config.yaml
d_model: 512
activation: "geglu"
norm_place: "pre"
attn_scale: 0.125
bias: "none"
tie_embeddings: true
optimizer: "adamw"
lr_head: 0.00925
grad_clip: 0.5
warmup_steps: 335
schedule: "wsd"
decay_shape: "linear"
seq_len: 2048
doc_mask: true
MLP neurons of a small language model. Each row is named by its layer, matrix (down: output weights) and neuron, and shows model dimensions 0-169. Each number is 500 + 50 x the weight over its row's rms, rounded and kept within 0 to 999. Numbers have three digits each. A neuron's up and down rows have the sign that makes its largest values positive.
A block is one neuron, or neurons of one layer that tend to fire together. Before each block is what it responds to, as a language model described it from the Wikipedia text at the highest values.

Responds to: Table row endings. Closing pipe and line break at the end of Wikipedia table rows, mostly sports standings and statistics after header cells or the last number, plus occasional digits inside decimal values.
L9.down2:518563486472524539460475506513409465513529495550538500494463548458647584553511639500393533593525460479550481591496493481378585549506468509486518529505449446543593416505557460470538551424440496549430508529476573563506556551525480525565553539462434545579519462473526456514580484566474447469551542528575526496498520520525425565562513497479506443416516494469568482411556464471494549438456514418470438524487532525420534418478463463539432535458536503509555556522552534577489448543498509547478471475544524545520455510
L9.down49:478544391479506510534530472542437476517435360529475562414462478576489598560455525499545494532495445521514507496519589479479481513464548513525529520495528580510489492530375538459508464506465530512478594616562507418487437511447526526507563501488486544444507517497464585510450568442443475480419581590523594499421526529532554607539482567541525541554446505459512581495517427470550408526469544444477511510550541521517467462464514448518531540424435498465503486493524381453516490396482442534468497454556504515456447448
L9.down115:459488513538504505492443493405503547558412505453528454480490533479461509504503482552520464565491488516564489534452536546594486473516460560417444540508500443540493475496467530550500483396493547622444502597507558509578524524520562542474529515438548525530429513497532548459496506424488507440571649528528502527527486466543421505526495489576564550435513445423493491360547536505485510428518436524524546463519481441507549504512476428478418635437501483656479508553494540477523456485481470429475526390477492476492484492
L9.down450:432527491481537502437505539639536432477523516572493547475500479519499495528521540497463558411480495478493545442462543537435469517539423576544491521441548520425474482484459555435459486504464505494521493488512495508542516566479532468537497486581458447461496470439447618539476488549563531431495515479488530528560615448518588462493470465481514538484581507653518487475469545571555528476518413569527425429444492458511413545460546547524450516526561496490521546421462440398489507505517643489503522426555530433610487526
L9.down769:478499493506523491450543544507490393486461369558558526468525565427505496567429503448437552481486542416496500474499523468506593421538455522622473481474518562603480530448501444562489570472436485540478533512461489533518476485444546474481538521537452572476562516565513562475481526533521515547348481608489544513537491498511505587493507471364444547385456433654538501411518521485494503533412493496553518499546440508499510518540484496514416605397513450438550395538539555513533481495575508545594495514452514538506493354
L9.down852:521435430466572578531545522589500507529570602470477539480544524569420488513528551537502515495487508533539479488489457544514475448529526473569517469434415554577422496474503433497436533569497569484515540586486499507542497487427488453595557476563454510521404483457588512535520478455492621499510545564509469506527498448553413483586589480517474459502490490611426569489501509599473504587533563475416499479476496540471454537420543488440549536529460586518499508471466591403509503427527484539505552507514509522623466521
L9.down933:544403552564614473456494533553502532533460515500540504514487551531597483473520426529405418484573582526492488552497479482496435523562466437427489403456548489407453484459474532476518506433417537508470469506429533396564566473569461591489511573437402441546505421534516497574482508555560581619482499563513530499499523549538583579546503573436444506495467545655514445556481519456433500559570483467599378436481452537543547498442502499563494502522517435478551539570592471564510442553472481590633470563480526412604514456
L9.down1338:432553453506543459454459506505398560537528478493455532586561499367543445473505561469468457422543565507620430479441451542477460501501408529508452495470491444487443546446453483545562565511648504469589606491457406498517536401481512517547547581432481480590585442510546518469410498517446524569452441431409461448574499535479563534525566365438527546422558404583528431489550531458530469568568434510530479461514518509374518555500558487474509535464485495584499479548510481583501471526441503464496556432513497516495544507

Responds to: Wiki table cells. Pipes, column headers and numbers inside pipe-delimited tables in sports stats and election results, e.g. Team, Votes, Home, and digits.
L5.down23:464490473505439552504607512539496524446493482424479503509550388482526484553535491450510599514471499534450495438544443510543418514576474524499439461558484538511522481564564547453519533478475551506528507483464480391510388472549515465444566500499582480427424492487535563447367459466523488544504499456547528504597474516427495415467536503616499482545480523611594491557510436435600510421465473488542468581514500555568472554438565523483469507413599554454455634551484460419455587456519523455591553516351542419568485446
L5.down39:451558466526434478542450525570501582550483487527581473509563488452563478442485547554472499448541523460505419336498537586438430550444538540500489493531481577568457473486518534542484514486486526437465626533424492567506514485456456478466481521553568516591549497515522487441451436542492525454551490488540499492524483489515506529571560394468517453400483520583492491454427529507493574433520440537527509497499485472487465515469512597465471422379489592430588358455545493523487479445512549442532570435599493603597482552
L5.down97:462418411510529586479551540498567673583494475501528532463512501466540487516545588520473516475551388520431507457509540449540443589450445545496514535482443498578504410439489460483527502460568411554563505531466469482477503529521526489537478477472508401454536488471490383457456477539569443428470512459563517451445429401571475517522517547451521603541535591513544577477490499444521501482454521459499489513600528517548525492626442471535510545445552539495499480480484480560467484530558448475447523600527439433618428520
L5.down105:404503454514471542518500526432420543543495574487452506563500426428441405451510452451482573527524536456565515455537519527578443474463511421530479533480443464504503433476484560357615598445448483411439565490501535427512596600511504459455486443523438461487548568520527463420432479587632556449494512520599486517423521463438345596541544570455488529526501466426481492492556462519499548530498474446507461603541542492509452550569478570483452499524458483447522534433626463436443596399535500479527459507515512459515469483
L5.down346:466507539508534496435546520530488571537509434542440533482471498491486505464516555492415584513607440537499502501453494366533556423513474589489486564416561577486472444557584549465540508579433417607473518518550517550465536540477550475571530456569502451485517458437520461398530527459461579461444579555445521484357488465445484399509534534564494504512520480631532395472439486502497552466469484484509455542509459443509594432566514443515477507475506519583510459489512536512445510445519443436576606513535473477538542464
L5.down363:508451526602476483529499611424532531433501525493451545538385555510521536544465450522478542456527488512457446496550421517577439463500508585507465511529576460490454444625493528468484420608451465557502418495516461432388505363452470488450439494471471565463526497475502466604456519431480547530546381469477491453505488443553471432472496511542421465467546449593488444426436508513499449391424386478512480492558531497465473511493554567409530473558493547383462446407500422489558584516524442444386514468578516422496534445
L5.down376:479493534534495497506516570503389486482531427467543488639506563487562527435465513483418511556417409463522550509396552470455474460591549475382525434497483437437502432560452575551524479538535533504464511415492458479553518468520526508479514426522518572432452466561438424455514586543481486565492514525607592497526557542546554550489548495458510499413585515532445488449494472463521559503502513511545487492520532531476449538473486513491490563543597504406435461467450440361542498527562554441494554433475504483538488411
L5.down1285:466520417516589581491527437499484549446503512478475573451508496413523536434444440478457511487480474472453547528447527460478552509549562490528473515492552484504501445528512484596480536516584419491492586568512529363406466562449465688563473468474511505499503509484534410487424478445440434512413527580445540445520438527478494500493484443514545491473508414501514458456497446587570413541583417515443504522518439530542517561509442523429525357418555518532494473440548519453522487495541447517543516580551481504560438494

Responds to: Mid-word continuation pieces. Second subword piece of a word or compound that the tokenizer split, often foreign, e.g. se-in-en, air-pl-ane, micro-pl-astics, sea trials.
L6.down357:492461510426468430492482486455463462506414432528526460502410530424518527523599464559472490431525453516456543534522406415382478519531494523406499528497462562543334454455450532498532453495551470504525610487598555496483475535507493491515483523551561482559496555463504472552583465526562447583495570569503554524536524626404473485511445450498381378545473534426434433443536582498538454430453506395487519479515559543556552539555462505497461518529479507491511520486460546478515496472498595422534479515471576482488513480

Responds to: Table header column separators. Pipe separators between column names in the header row of Wikipedia tables, e.g. after Team, Title, Nation, Chassis; occasionally other list-separator tokens.
L6.down1152:469477466513460487396542552563476566558442540496519461469505452535515505501503536429542480484457453528444458475473482431500490550493490456494532519530445408495453480511598606429358515528550494514459492529461442439455447509536422463481521553400463535395571500423524483457380513472476566475608511444533488611610413641487534473427470563498533449512426597529439515600507466524415410503498465488500471499546544528573455540445465472519489503628597455459401506535436437376498504417572435448532523557414507436523571520

Responds to: Table cell number endings. Final digits of numbers and cell separators in Wikipedia tables, e.g. vote counts (140,364), case years (1898), attendance, populations.
L5.down380:557526605556445488422445576555422463484574470597522515517476613541471535559570470455505483548508447599477482479460488486521443533571522562409492423430514528534471510448481496548538467423440520485480580503531514603501601477559482377486543351545453458550523471573419542511463537370535449510593624482446481486411533421424501514523507523470471491533471518401524468495514544464535505525533576381510461503501555491580557559507500457503538465468451549549442525447522482404575509481479521488473488519481529460466525564
L5.down468:514385447508525532534539446565486533443489476557501534441591577455408521492498453459505532528532480463442503526501466564552482485567463590545360548546511571476491436506457568483501522502536457540456607528528548568513544490480464506569465450511562472512473497558491496579413531449466453498602545507408571514480454509462500414478436542555516567509590428463400494363441366592411591459534479371494409509525453541456488511565470557516554478596513571536496535433461466607563430499551440456497477422481470439512589508
L5.down705:454490607573478506431532598552511465552522506518404476475423509446428468540494551521506506479462468579531433551516475501440437509594475545513458511569476609479496463410537525637481368421520500504508575523510433535505519593516494464423588394496426496535493443615461509585479593475462532538549656532416549498485529485524505506526556505384507524536549554509495521614446455488582571482556483488487467535562468600485531563466588415467575525587469487541404461512496526479471490477453473514575575497513513484421507505
L5.down762:539533500566425571519602576525490507555450501479542479457550565539533543535584497487486502512532490598429533533509441529470497509516487473433536420505476544424467415584459489469590424516453472482507501480495525472377565453509479478431523488568461438522543474549506496557524521518574523602453521431495401482404531426459423509516463557471478550488589493283494477604490516456539510567562587532544518510483519519570564494581429397569514507478493528512431503426522541474511451480545507519576522487527550471561499473
L5.down780:516481506537456532517415588493467454416500399544604531516511445458508547450571554518503551477556474541494502424499549463545449538590543541470445484487523596495506481516488521490465529484498522542487533403499413532536525496456472574541498442361537506506427443489545528592550446538492577533587527522517514474454518446505535499495468457494520476417472620513576467471572425470484514520532465539635492527562471550479515471564510447600531471512445616386425550490496407490508527468571495499464551474543483481464502503
L5.down832:598526561456460488534434497459526558404490601583577379472398478611530481425586481549450493405482506523567578555517483483524479506390528583546421506576456550529509499413504519407448495486476432484591543458505500486500491490472496498463440538546501448531548458508482452556501472512584497421584477439583401566468509477470470411551470485405555528517496542447452399560501459427548474460563481449456475484457486487480576443511529579550478474525530519493428463460597495559508407502528506535482492485487505582451549532
L5.down1095:516537488567427449538465551546398518512376417586518525502517570623388531462569542522596447493463581369431485525510503540503500460541574504513387549567518434537561468472505502574430582426521563557477487479444493542516539482438479420508598455461564589491544502537477514529496492452461547535530581440567578507474528445468617531523512549492515502475493497553386511555476470443447511514528538483585553473584411458455566599525435538502539499423534501489508335479435404401550535584539530437429535522533512529508428532
L5.down1218:558487404543544462618446503505461562405408513501540519444420446426519493475506493555477490587482434498476488486475500453477448534385467429410512556512532474486463436531350512502537530504535617501482474505537536407573546533589600495479448479532496506536521413490467410479433490467542485514445451513485575401509475507474516453446536435465473542523504508583520435486467483569496564527473451434419414353562426533490537404607451428575535506392540584546460484510477458484585537462479443473503377522472465522431502503

Responds to: Mid-word continuation pieces. Word-piece tokens that continue a word already split into fragments, mostly names or uncommon words, e.g. du-ct, wh-it-ewashed, Li-qu-ide, Torqu-ay.
L5.down176:453590565470401445497506460503472537483442489556483538475411538527591569469462464531466427491524509475511539596567516395535551517449420530593427433481525486473466496513470504553515515519526584504476564527594486428517564560461491527396482552542552487546429415591532513439407487486557451525569528595537501509512559400532475487518530470444531554543567489540556575597413603489540490483503417555479510479551451602397475489544492436454526506454504545491412560557436401560492512473513507487499468475521550489372500462
L5.down227:468485543419479472486543513363483491620459393491449430498521547470431389502515516496448554536524503477466520577452501466524579530580404583563424506506535563479528591547516544566589476506574511397424462617667441438468506503505590491432446519541518547422530447574552502546532578561488393541524477533584436440506499496468555469465500520534496551641520497428479529501522524560412504535443470469503470462442479466547506486533438534528523615460424495510495427529522523647500585512522474565519547509489448484498465482
L5.down539:482470406517506530457387521560446568504490515507537603411482574597530464502578460484507486486492499583451574476433541574545532474471456522481469526561429583387423468581475532481578458481512513524583491473492431491603514458539517476471489472397448561479566393510462462517431569484583565550436504519488491516565626465378524438524399566544547578445517452452440432522462455499439481496518491529581490559537526539517524437575476534503500490536501492473478482445534477479566562470539485465551484421584471420491440478
L5.down573:476513561504523505470516496504472421514504517443461506539512588513547521511443513422454488550502548427505446476477478498585457459517483418429494458536466392451491551483499444572480522500471454587575481507478429510422485571500540495458624433424392402499533521513443497431435518460514466523516500521556546493503475448472438466553551528435426461548462437540512514508543477478400457535541532522482418551510535524581543443482509488442452472478482451631466539532537512474564493407511472534488362533533330428509430440
L5.down836:519479443492473478479482558455515530607477425441388498526434574553621548445573508496548516517500494567593508505566498458580459530478458447535514419534439556445477545480548438520483551526529464545554573600472497515419511459480506587551480478408511491531489471578477418430552421497545508495390587534406501492498455489468473485582422550541517540493603529428491478594504548510432545512519527552478465538517494521492505390496475401490509533521556536525457478502479485515477438567584480555523557386502501599516434424
L5.down849:544448495508523413507521483540463537460540492478427495466483606421505459448464515513487554474604533440521570460527573503466536557567522431494500461506491430465444466538475583602486507484481512487477491545475449422516460452453519499550509527546538531436529447493540565495518485460509536445458456401498530567482485512530584497473468506577511504587451495499556499418492508541542485516511397502577437494473370576513448482530533630430480554563421423465461509481507545475462525627495468510522529550500446440482519539
L5.down985:555403528461542407441467550556470434419453537389438494473441496496469519477534581532478455534459421518435446460565514412482495481470534432565542493413476479489453501437501465444450537422522537491507470523479450435555570455464580491540500507567552445514558627472527582445504497531497333457614486468542507464488303463594505490541455581477516516534513475540533497520497511598429608508510665523554598491527476506532510474587578497508515539539530510463531533559511473498499558419549468505437503488483464465453495558
L5.down1266:568561489474490422468518539462515494486439475520536557471621521496463520485521527553471566445533487467474522564584546474542448477495462524610553490516539532478553529596487532485485528507511475532510518542435478435481511493483549467416461573450544493453432569458517466461513521488477469473534449531469528523591554459529477403533497444532531513525571472582509454565459447447455422465541533458464535445495501497457420560472498514456497550483490480432528487585475581474622548472454504504537482443404470534662491490

Responds to: Table cell numbers. Small single-digit numbers in cells of sports statistics tables or infobox fields, such as appearances, wins or goals, after a pipe or space.
L9.down13:539538435491500459519494443493459563604544536471491527560491471533372589504459508556546461596414497529570475496480476470521533522535593458589553435525516612525448501518577594528523487443496516573475510501426513548523518411499517510457397535444550435474513488451412408454517550447453480409578544447490497417509480489494516556453468506585453486560575539455443557490499427539518424532558462485510535557486537497555474443517449518466535567518557406506419488550562470544510448515506552557464459644497502503520511465
L9.down47:483522487486575495540545522487512434505496490561562428513531413516559645459456539461568506484481436476425498526526566436450461506479461533524465522458489506413527536558515495582536475570538493527529462520465418477547592509499576528462488585555521470527481480568520461488525440546547450485529497520514545526568487512514483507518469476509478558476451481341500458569481391526484430549491395553461461547440582506487492438484485395542539561480543522553487530424500570505469480484550461532600349474476517528501447498
L9.down196:612534512487578469513567544485578559556535431475480556459444524549481556472503468488500616475456586455513449432455545463480418547523454439580500435479433422447403515471576495495464462491459514469489478514389518580516597474524486517477482554469466445563454565455569467499504489548451568480430559399580493467521515495504518479558533495403464475535467410500476550499514524512515447513544472452475491529514381464461451574582572469547490516531477582448520421433412507550534416549501388489456590538511568513511456414
L9.down283:536468532549590495428497490591594461556510482455554461565410489412505473487429552543462501427540426494560513483579560513465585452503429562527502449527380471486561585517491478551496597511638521563546478500491473484506514515514566471529495476441481481572453503498544452457552524489518483535470519468473491433556481497471463574582513576499416469488435533510571437467521469449494456437516592521503569606486451521490454439538533586497478480509557468525543546546607573507486550448461568475478593489534468478441407499
L9.down677:532536585522461529417463518484478402493525535472488549475540489546531444419487459619514546502540560545500425478464469484536535494524532413455531519550510498473538545447568432520556452513564534464566436616402518574527552424499453487471562529601442501503531480499533514486465556445533575587468413537457511487422422543465434552497477402432503484468483446299376391546524456477579518548517449461535558502551586510544459541580455546546520503599498466489419551517488399532503576516520607438532490506534495475480438428
L9.down713:550501498390458417533495571541568541453462480458486471500505538516557550431483547554441571470570574496470445547510501488451513588507370522435514445404454541384494431499496519535545549600518483552480492498561478454480495401506422454461475527468518389504533478506458519553435497490458479571492534485534499527490470565519449553522458501472412565491448473426445511491419463491468486451515465538506491571512573541491495571468515484539565477542547531447534558474549468487492506529497439494570479488480506436461473522
L9.down760:469467588474502464477428488522498493549509484477521494516523520419443536434590455491428465507434644410451547475508427498575540427480488516488527444586479562512517439453523515522581503457462461494571446498468504422517480393530599462509448437546509609467491489441442506430508514461545443491517476447500488442471541453529498438503579358614512497560545481423417460536405517511481587495521469533549438509377523480531511536563434547558609518507578460459523502462491447500553455593551535548451533516557509491483594560
L9.down1013:595435460447593545423488513551493530569485513478550492496523494355459532445555455513573458527511538454463584605631530519531541485579448461529476508550484415511504465417473518573572467526554410483499473535562496584443496581547535437473426475427484482537498528480485579484419500465562493413452373540450537488526501473415386396461570485507458507576487484445485518499565484524519540575576492520523471528414541480489586526577444490537502401451533442539448541508546481446456424530423491424537585461449498458505506534

Responds to: Mid-word pieces after prefixes. Second word pieces that follow a split-off prefix such as sur-, sup-, ab-, un-, inter-, sub- (e.g. "pr" in surprised, "ort" in abort); also empty party-colour cells in election tables.
L5.down188:509521560406480525488580531485571505455551556514489387457447513549451418513530514563535507552478545457494505527469528507500479511562451557448503612564550517519522438439452567509561468423477570469432560568554515467508481465492521445510585522563519473476486513532613506561512511564523597392561493526425578466444383501489556498539551502490613519407597467642516563478569487567512535556487452483514463380542516491531466522488552622427447467531501503443599421519445498501543426393471471585519537519425578507506504511
L5.down291:556480451488455534463458530440423470459528524535449433516491523459448559420522504461452498587513517480446465500468482485601551499503550486500470487474513539498467437530527565518512533485509434509467516531524546446557550468475469497468484494508478387476494391480541547540504512465460493437453492487450510549470559441539467459464497502510462532554415433575479501527476545502451471623516521502459514494533439545463534496530474538505532501516602473484481542508547506525473458545504479425466527610587507409482543498
L5.down400:447532553593511495511502492636459539531447544436545615426515526428546484518532471499450534449507493525582509521458434562493511451535475482536528398430540549497441533480402521623474503454520458454488482537430546560621576522582494557535519495512547500568582584551518510595497554499500450530512529536480512432544518523563513422517605591560524487528452448487475557520465565552483515472555572500560561409560434387530349526425532455454532490565492462489493549524462597521440408425470467503498518476468482395523421426
L5.down701:438537459429542465489545438513505446496471551516441586473580473477500536491476528567553490535522430602458549537496499465409518440555568405442497497483538483477530571506463517512445471498498412504510572509524540434448465520604500588539495413456465447494444500460410514517524483563448529517517505488485577416517500455621498443562512494488523557518474533449475536605458540467546576502525449519486459471473496441515506502580468625592499521471413445549496438593509450484512474550528436486378447470531430431531510502
L5.down757:549518492444564495542436545485530480501565479404544535478528575511559488538534518563559493491486563502447453482599656492488502453499475508525501523508487490458487429478510555482512388509486509486418527434571574434566525579470453523485472449588491408457407576591476555493541417513517487463509588587564592477515598461389519551484578550467512415557620468379551474533574532584512534476557478466452504577420466540565474581510533544482482540518420527484469496494528524555564503413489449555494540585456517454535526491
L5.down866:479477518539513509552537562497523494476494550493584588557508436502517557581502476503546555539505544439443371442500535529512555395602521494469480516489534477493480487600448523533503484500358422463522571566571491517477454528497554501587509472527521489533500519507439608532549362556559466493628488531448434479556432502571522486557527552621546420513533587505453505466482442420553548447567546425523495462450511505479506508533515530431584489480520534502517537489505507487472435518540490537411554463423479451541480541
L5.down937:560445566508483496448537515568461531494591486546503500540619526373455474543457557472492470454531512383479392531459512492446569521475509576514491479587498548482540491510523429545543439563463505494445497465460496469416531435447571537489558544421495500494563508460442572534558521483488467557518466476410537551411506543483538472513559489513594524503556458391440510473472592559431514468564523454536525555626443535545424466525561460470480569615453493600475483505527624549483441499451413431488450503510438496454482567
L5.down1221:418500509464540444471526498630541507505546504567455496445535534470478590464502447468550627512535518495501527465438496514546602485584518455491485509504390488519439514509516450492493387549569510597457451458395464603509447474499453534547591390530501508528533554400519537429511541451530467434445619474501443542472521496425534487420478502476536532532474423438484494484564506455422441524571501523465524582516434416533487579465450522531435391450499509472500493397560453526444478503463566520438563543532561493572496496

Responds to: Stats table separators. Column separators (|, /, ;) right after a number in sports statistics tables, e.g. goals then assists in hockey or league standings rows.
L6.down771:456468489497513412608478467580462562545480525316504488529506444473457480475560595555456469510439582505508488509566482577474502575424543452551523484569372448519530585499490439577549552596495494445510488537540467533563352471453487558513507541417521488460496467454560537585443508597543445467447516480504517483488500452496487490537548494502536550584451492496540372431505556471482469514484444522511555559548585525459510488434468506539430454576519396428556521555575429550495490535552563476616462565488440527445499517

Responds to: Month names in dates. Month names right after in or on in dated narrative sentences, such as in September 2012, On February 19, and in July 1987; also weaker on other nouns after in, like summer or week.
L6.down290:488468469570456476565499534481491559546406512512453548467551563495412496518510499501576435434617500509506475570525383528534589487454566512441473404570564429424483499402439480507473458510514436402473481482499506386460544526476488559511468536445512480414482535491589523528488449605458484488565530521424439444540457528580495600463467489469500486516487547354489529484519576463483531565433544511563532543490541426575557475444456483445492453553483506474513505450474451469470454471492482473528469562516497568600425462